From a checkpoint of a small transformer trained on Wikipedia.
Training: a variant of Adam for these matrices, 138M tokens, 8448 steps.
MLP neurons of a small language model. Each row is named by its layer, matrix (down: output weights) and neuron, and shows model dimensions 0-191. Each number is 500 + 40 x the weight over its row's rms, rounded and kept within 0 to 999. Numbers have three digits each. A neuron's up and down rows have the sign that makes its largest values positive.
A block is one neuron, or neurons of one layer that tend to fire together. After each block is what it responds to, as a language model described it from the Wikipedia text at the highest values.

L2.down4:507502572504527449496469568533514545444539463496474417528559429479579374464499569505536543527493457496513522532548534513513531486486513528456549435522535562487445551586541529525485487570496444560490491450523545506507459535522522459570518520483495460498527549537462480483560507480550559544506561525441510498459555469533413471513548466582516460528571497517487503576529449455426471512498458439479531489485503457494483468496464501520486502511495455535482487502481493500536517424410455518500483420463466508508551434504483467523443480565447506448492526507558509544457493459447418494
L2.down110:505441474535424468484504528539497516493551493479567555532439555493510477489554576523448507481504523578470476489465503495487506483569484545533456517512511525466473478472544542561482502479448479497499555492517490464484414498507469464480514403488588471483481508507517466505531549529457479536491494519514488504551535460501517584535543462506453564572524493428425568500551471503456543508505434425507452497528539405508541472465485503529462490512476498574424476497445514491520579506401427569517491604458536429521516498521538510613536444465476432511512482463524507485481497547435525492
L2.down136:453437496527523422474517487538594434524515532459444418536493596519410476531544569457416589465524459401437504478580560510501478477523484475519508542429491523556481511538532447473525500515512454557448577490478526499460468488474550458435469559454580507460530506527465447520520537546477510451515543491481536478522528496537509511492551484434441524503537543447452515496537522480481470439458465433456519485457531540571473508530508497516522532454487486478537438529525541482530541549491551491478547489441457526475482517520511549541543490572487530511509465516449534430473509560513497452
L2.down483:495453557476521560450487475455503527485553547449538557501426422532468460507490536587472568580547501568475412515532439515514508409545481571490474435515438508466558523483438514448580505525486427479534450528523477517437474484489454511537502443487476590529481426540507524551465512542484477494563546549515483444497496450515466510524517444576528514556455464491479508532537489482477483515477497409468542484449499544525543513533522541484535481506613481506458452504463501484545525482467469513466542481491468543466460469516513522501548551515540407465537553456536492502545467470449462487
Description: Word-completing subword pieces

L3.down323:524444515509514502515511484533490532507490492554466473463539455496542536537446429525489548515470488443499445573563533528499528563474503566496504590467519516449472460557511539555569467500473527507499543502536489529493512481504512397468440485447480482499482491447476492465428419574504546476497508552509459551544495499463461607483516444512587560518513480460490497478451479453513529467395478571485451552490508509541570454516482505561509513472407538525547413508527414484542462490443487440554527520501481528439435484574517537531453552556474520423505494527485516487548494497462524479
L3.down449:511496485524590493496442594515527493410539585528460547491445514497511507469506571536522565471444495517522498539487484501444533528565510495468505476484561559563518596454506509546517545513477514521510567454519506489479465460478506483453396549494474563502436475471520492452526506509486489504414527506473540456480462516478576444386474533561468529560506482566487522479488464526503461486478464451476379533528419446511520555485499500507555496418513469474582526518529431534527528481476473556461506554491485461474470494489526474502507504517490599540521482509502495450449471546431484479
Description: Pronoun he tokens

L2.down91:488509500493465537536505504518530494519559593542488538476455476501514575502523458460454499541478528490446533545569476516479521521483474475567419501380552420470583467499498521485479522526464517477551476548489385469482521469551500505516526534546489544519472515487517475566488511526479546504445480524528416489509484519459511534487521487529468554464454516502467498443493529506509452426526439456475482458470490427484525488592484484468549543489442576515504478517518591483471503535430480463579505425507499490480460541600526588436494571538462543525528436461567509450467547475511513458
L2.down108:406451520497512577510511459410565559452538539471490524431518486469532478511551446435500456540483541495436498535501517581495463514508463484485492542480426462544508480520483515535492513489506475501410559495490438498474529478409459471545524497529503565528424474526476504544493469573469510508572541586521496470495525425503529511499482475484488597448484458584524505431542521533534407483488498517432502458494532512466507514466462545463566404477495471535486553490442442565507496498456574497494492461484509579522531546592467448539511497508491510550526485517475566546482497490510494448
L2.down140:462500487475566470473421469514504509518497528533502505495463453536478463430490502419498572482575514547480567568543500500481491561482574514491515441590477506508484553543444558581513487538424524481530529489521441454466527439522518494442458532496525508469496524450426523462573459537457493545503474404467449551514536457499544483413514498478538502525449508502459558527568441489477480440495453583516481550510522473527547528569472513480457502468417538581541467524440427514549512533458473518539558435482537487534546535572561459475504489463476532517485518481525449483536454511491488471
L2.down463:492466491482584554589499501433509512536558517527458484537473460566506464453507543424471490546528477460447601550559476463521538512527438412440421499481510493450532500542516444574518498437429597547498508508439488498471495508496482530448447533484521499478472520437492484487480477484420513440543511530479514446515546453486472533465530530539484512522525494488517499474466483589521481481523524484561483485495566535416518503629481514503471471505472588562491462522489534517506483466443441461565493553480524467537530567500567552513478552507484500544519444510549439456502490495514472552
Description: Sentence-initial subject pronouns

L6.down72:462545476548538475567493535515578437453550516462443569466527455526523507527468481487535592520525419504517511480584507502520509498519460557413556572467514542518475473518436477507534456496521554477495516603463507513441539432430402518485516479491496499492442503507470473513574518486502462572511500526417458499494497522478546540496568507511550474542486453566523522470411461516398546477508503557471403527537498502504500483497412532505451484467556498476537531468480483547517475444441503563551546489517524483461455552522504537533514432527514473500465446555468454516491473516449499492
L6.down232:467478600525497506563422421485477471541468516531437458488510492454462555480493490520428463524472470508459622566499474505495497571550491496466423490471541577480601476470563544500453461540462506488568464526558500458499573437452502535472470414508519499563481471476520474500499495504507540511473493454494483547459511571494441522507536465480511523512561506443497559486551427528461516479503481499463468496488596442494553454561447489500546544492511552505488543469525475495528563465475493490440518487534472527503490519492559404518513503554443566494482469417537446520510582519506478488
L6.down335:518485491450451453430484548524510424538408498474519547470515522459537523504542513485467440520441464531480481509512473502467526521509473515503450484521461484518566497474426447457539395553433510492528511459499484517469564517568520528437508580449627588502513496477507530468533562528466524483528441451507506435452504512568451527508455542527560523569529526417495582500442506519425505568525514546451536519497548448499516507507487495566541507504535506563576514522486489470529500473502456446511484536447472470483511542484430453414530493486536544541568527550528471483471499483508460440
L6.down352:396540526472505531481511474573557488523513500475436537511520564470464537495529528461486522483505495521479538499521525460498461459536513423494441437474540466546492536484521555461409461493559590518517561478470545524542546501461520468496516520475439504485464483466458438481503548509448533542426503499559430555506500468520515443461589499467500587512521473523471490583528419444517521515517484535449477553479515433479482507450473461599569510463526453499540449527516533528528547477417495490434456461462409484561542502477540501508520433515433533566526498560488559506540536508476498466
L6.down367:485465520457529538368527514525501560474524497483553489454460479539529495512478486471461619452489438528435440502499516399506532514484569488509469455495520454447430440575471488505503445560572447516461540495565490491528554425518495555460499522446477525541551547466493501482521433543518524520471501549433531542531461496480496609506519479554507603432533505598491484474471460512516472501506442511532431530521527552482512543559490538490427451493477478552479524514449459513461523531516553490535455490498482529531442497518503514528474514491475552501489528512464431581550465468475515481
L6.down389:471462506489474518510480477523461474564487469598557510445477452523490577468453506485510504451553457510527571518555489535435516513473485410445505519538413485456518463481553536522544502505508474501528484522558469526501490543510466471546517399447520491467454479469486550516585453494592569476521452449505475448509492453539456499481505534525476449497501495526511438466548489516537457541482565522510438501523542480541410497516443545457542435528482563535478443507419539538456440462495538551510529512504481456565596523534490508480501497539464567488646532522466515545514480479501506483
L6.down465:454511580466435495490467434495497488472510487531535528476497465503495537450450505520507489404556478557434443519559465461451471472494471574484504444508495502436489498543563490505442548464538467542549499537505423478580498573484482502486469505452486538532535480551446482468485449514483561544468425487470510471417486472488547509474504576511542569457457473524482535459471517481523424525545484495493500487459525457521501533505528477446503541538519462497511559469526480548527569530465492446451535518425472593576510523567452467528578514576521549440512448520518603510499506553507436564
L6.down468:462397486456514448533504531531482496540472508461493539482498519523486506407555550526504497475459523517471541502504504502548542530475484526491464490448478526499477516490494468501484498525515514512510484537526539446485490462507529551521541523487458606490439493463511423485530493559544509505506506491451490607454526499528460527484511568521528506499557471512506522565501563453465474501565467464351387539480514484462484508561521433499561497475458462469463565513545481426555568431431462441550565468574460492470492541465502490531475489546536556500488506424472481558622530478476485463
Description: Split relative-pronoun completions

L6.down151:403510530513467579519495566512484515527545513545502499509542537470494480473536469493469457489492423552514494440551518479544460501509532529530472539486504501498493449510528479610525521429520503429436446583553546497478515466487595456568510513523466469485510557518467489535559420486555525484477431455536464492491416503466498516393476522426493527545476448500534530494521499436544442446522563509514515481520484506513521501448369499456552510510408503533518499474474527524542522485475522480498530426488469464501511473559446505553468538560535587490510558465499535503557523422464480494
L6.down199:504495577496519486448539495497485506565446520502488449471539465462498501511524519510534518449466505519474488443509481533482431558490571537536436477509512453497569424482517576406494483511485498505515509464562499384510538585440530440460543487512528542509537560475557438532440503494436484505536548579465482581544507534518587538480517560419433480540504480396539490535455520488512533544511439500541481540516531520440512520429558505517444552526479476522437534475467472553477453508501505526451493530531515529493507437487524444544544482497442536445494589472472460517493448471526456503
L6.down245:523483484518558498491457576597537474555550451466476473559496481526520517474517546452487589508555512515513575534488504469483509451479523548506497482487510503508536549488555471511521472458429505466501520507463495480443520497480488470528491499486500464514482455540496521463459495466495462573494514488489466506473513498466410476511467539437463551489496487494478450467535498590520517469560459471460440514585570502569489497501494617456455525498469470549527516469416493443502422469501458617518476574508463451576535407537496510532503478464531438451477639518551539469497538533486435493
L6.down324:464512548503516536466420453447556515514551547484516545495569460574480471509513521468541479485425446490489571494550469528538504501492426434481466413495502558578491485475538536524469606507502517529506533514438501512499510454445502460504529516552513517517486486455517542563478539486482566477462541550525419533509480506357482504507480531416461438478494505491448498598506470399422499515607510508506482525492519577533452476529543492524517543501480493542457497437458467458518551484471472508560509549480471524452516490491499511501472497482501487481457489495544524563578446520443438519
L6.down373:521445447407459584483465474513502517545524471514506549481431567484477549439485469499526477564518465486561612525553472539441505493515567531466529487479509513503433529509531450500486468551519500485459491467443497424515416512535483479537475521480510488491515530497485579480512426511426532493494557495529504457476495438571563519503535568538539555461488529531493504506468485490545455529468559452486485479465556487477527523429498509376540540509498540550529561531426500466510560544522498385412503530432483533464517510511530454513530472490442581494541541447490473502514539510482454479
L6.down428:470525524504527511494507445559473536519496460500492494577497458458509457511505527578471558489473484536532522554520499518508554486467487501441457429490538508508499451594525511490437486461533536441542459541476446478501541445495532490518472440430549530520538541467506506470488469531524486494565463538496481535441520539477496498481506455481472546416548531455446558500475489504464479526440496518526470488517593523476552531546543554458491575483485527558423465492455357524533467399409539489475536495510523506463535528488499571487489394520524482568553535497530532518576449525413470459
L6.down441:524511484446543462503507416519535521471541491510514459546477549519562558443502525512526465491499462457463536460542503496461524506439472453475450500488619455545484501466555482517442499555499481462472406511521529501486426504554501462584511414507529506516551583483496545534520532524435498465457507558421451412485508528477476514426500501565516541479516482534529541490549524444479480569537530477522416465522493456489593491529592536533472511520454445454487532505520491559530469420476484493438521451559502457572460545514443514497500476477470564489479593476546477512480495553506532486
L6.down476:449566509527450607489516459505578495489514453458520543477473518485544467519540533509473502494479451486498555538433492501533544542454530511480525525561508528472496569583450487498555449443484501474507489440579543491456451501546481488522479482463411498481558429545547543504535499485511495520481503460553551472485456521496500447544530505508517459530390552481491431459515505552525549509521475521446493519460485451556482479492428565482483524491512507534562407505439542587531502446482552456466462439505473519520407508532491500435588507449485559539464559457478557521542505487476450429
Description: Split-word endings, esp. -ed/-ing

L3.down14:489485517521519504477484481520536478486485509513555557518483505514497468490427480576481503587484538525537514411400457441540532475607575580465469503520504480452558491490505504502505438453579475548522535457428514422514567575499511527521496471463508498432559470505459479529536542496529512492480473450502503518464534511608516441535543442507547482526508517544512473507477532504477434522518406541497518541521545449434473407496509411495452521545543487463507495497466477584506547472504504467523451505394444471425501464491481481503515467499485470468463477568545553497525504486577529516
L3.down247:463478487448500444479507502486542507470559550470476482487537492498479483542493484509502506480488511495486514504547502436523536503569464573406518530427473505522558470518486483522509445492467468606513542521485470425539468567511456417530402512499449448558555538543598480519517421516457511521532504494469502519477577521546460571535452533517423438468511520515537493460516501535493490484491468488513484503387603570497534503511526545523454456542529535545495561575473484583557461500479547470545500450527484509463563496502484475529472437476463487423481500428451515488440527461564504532
Description: Table row numbers, word-final pieces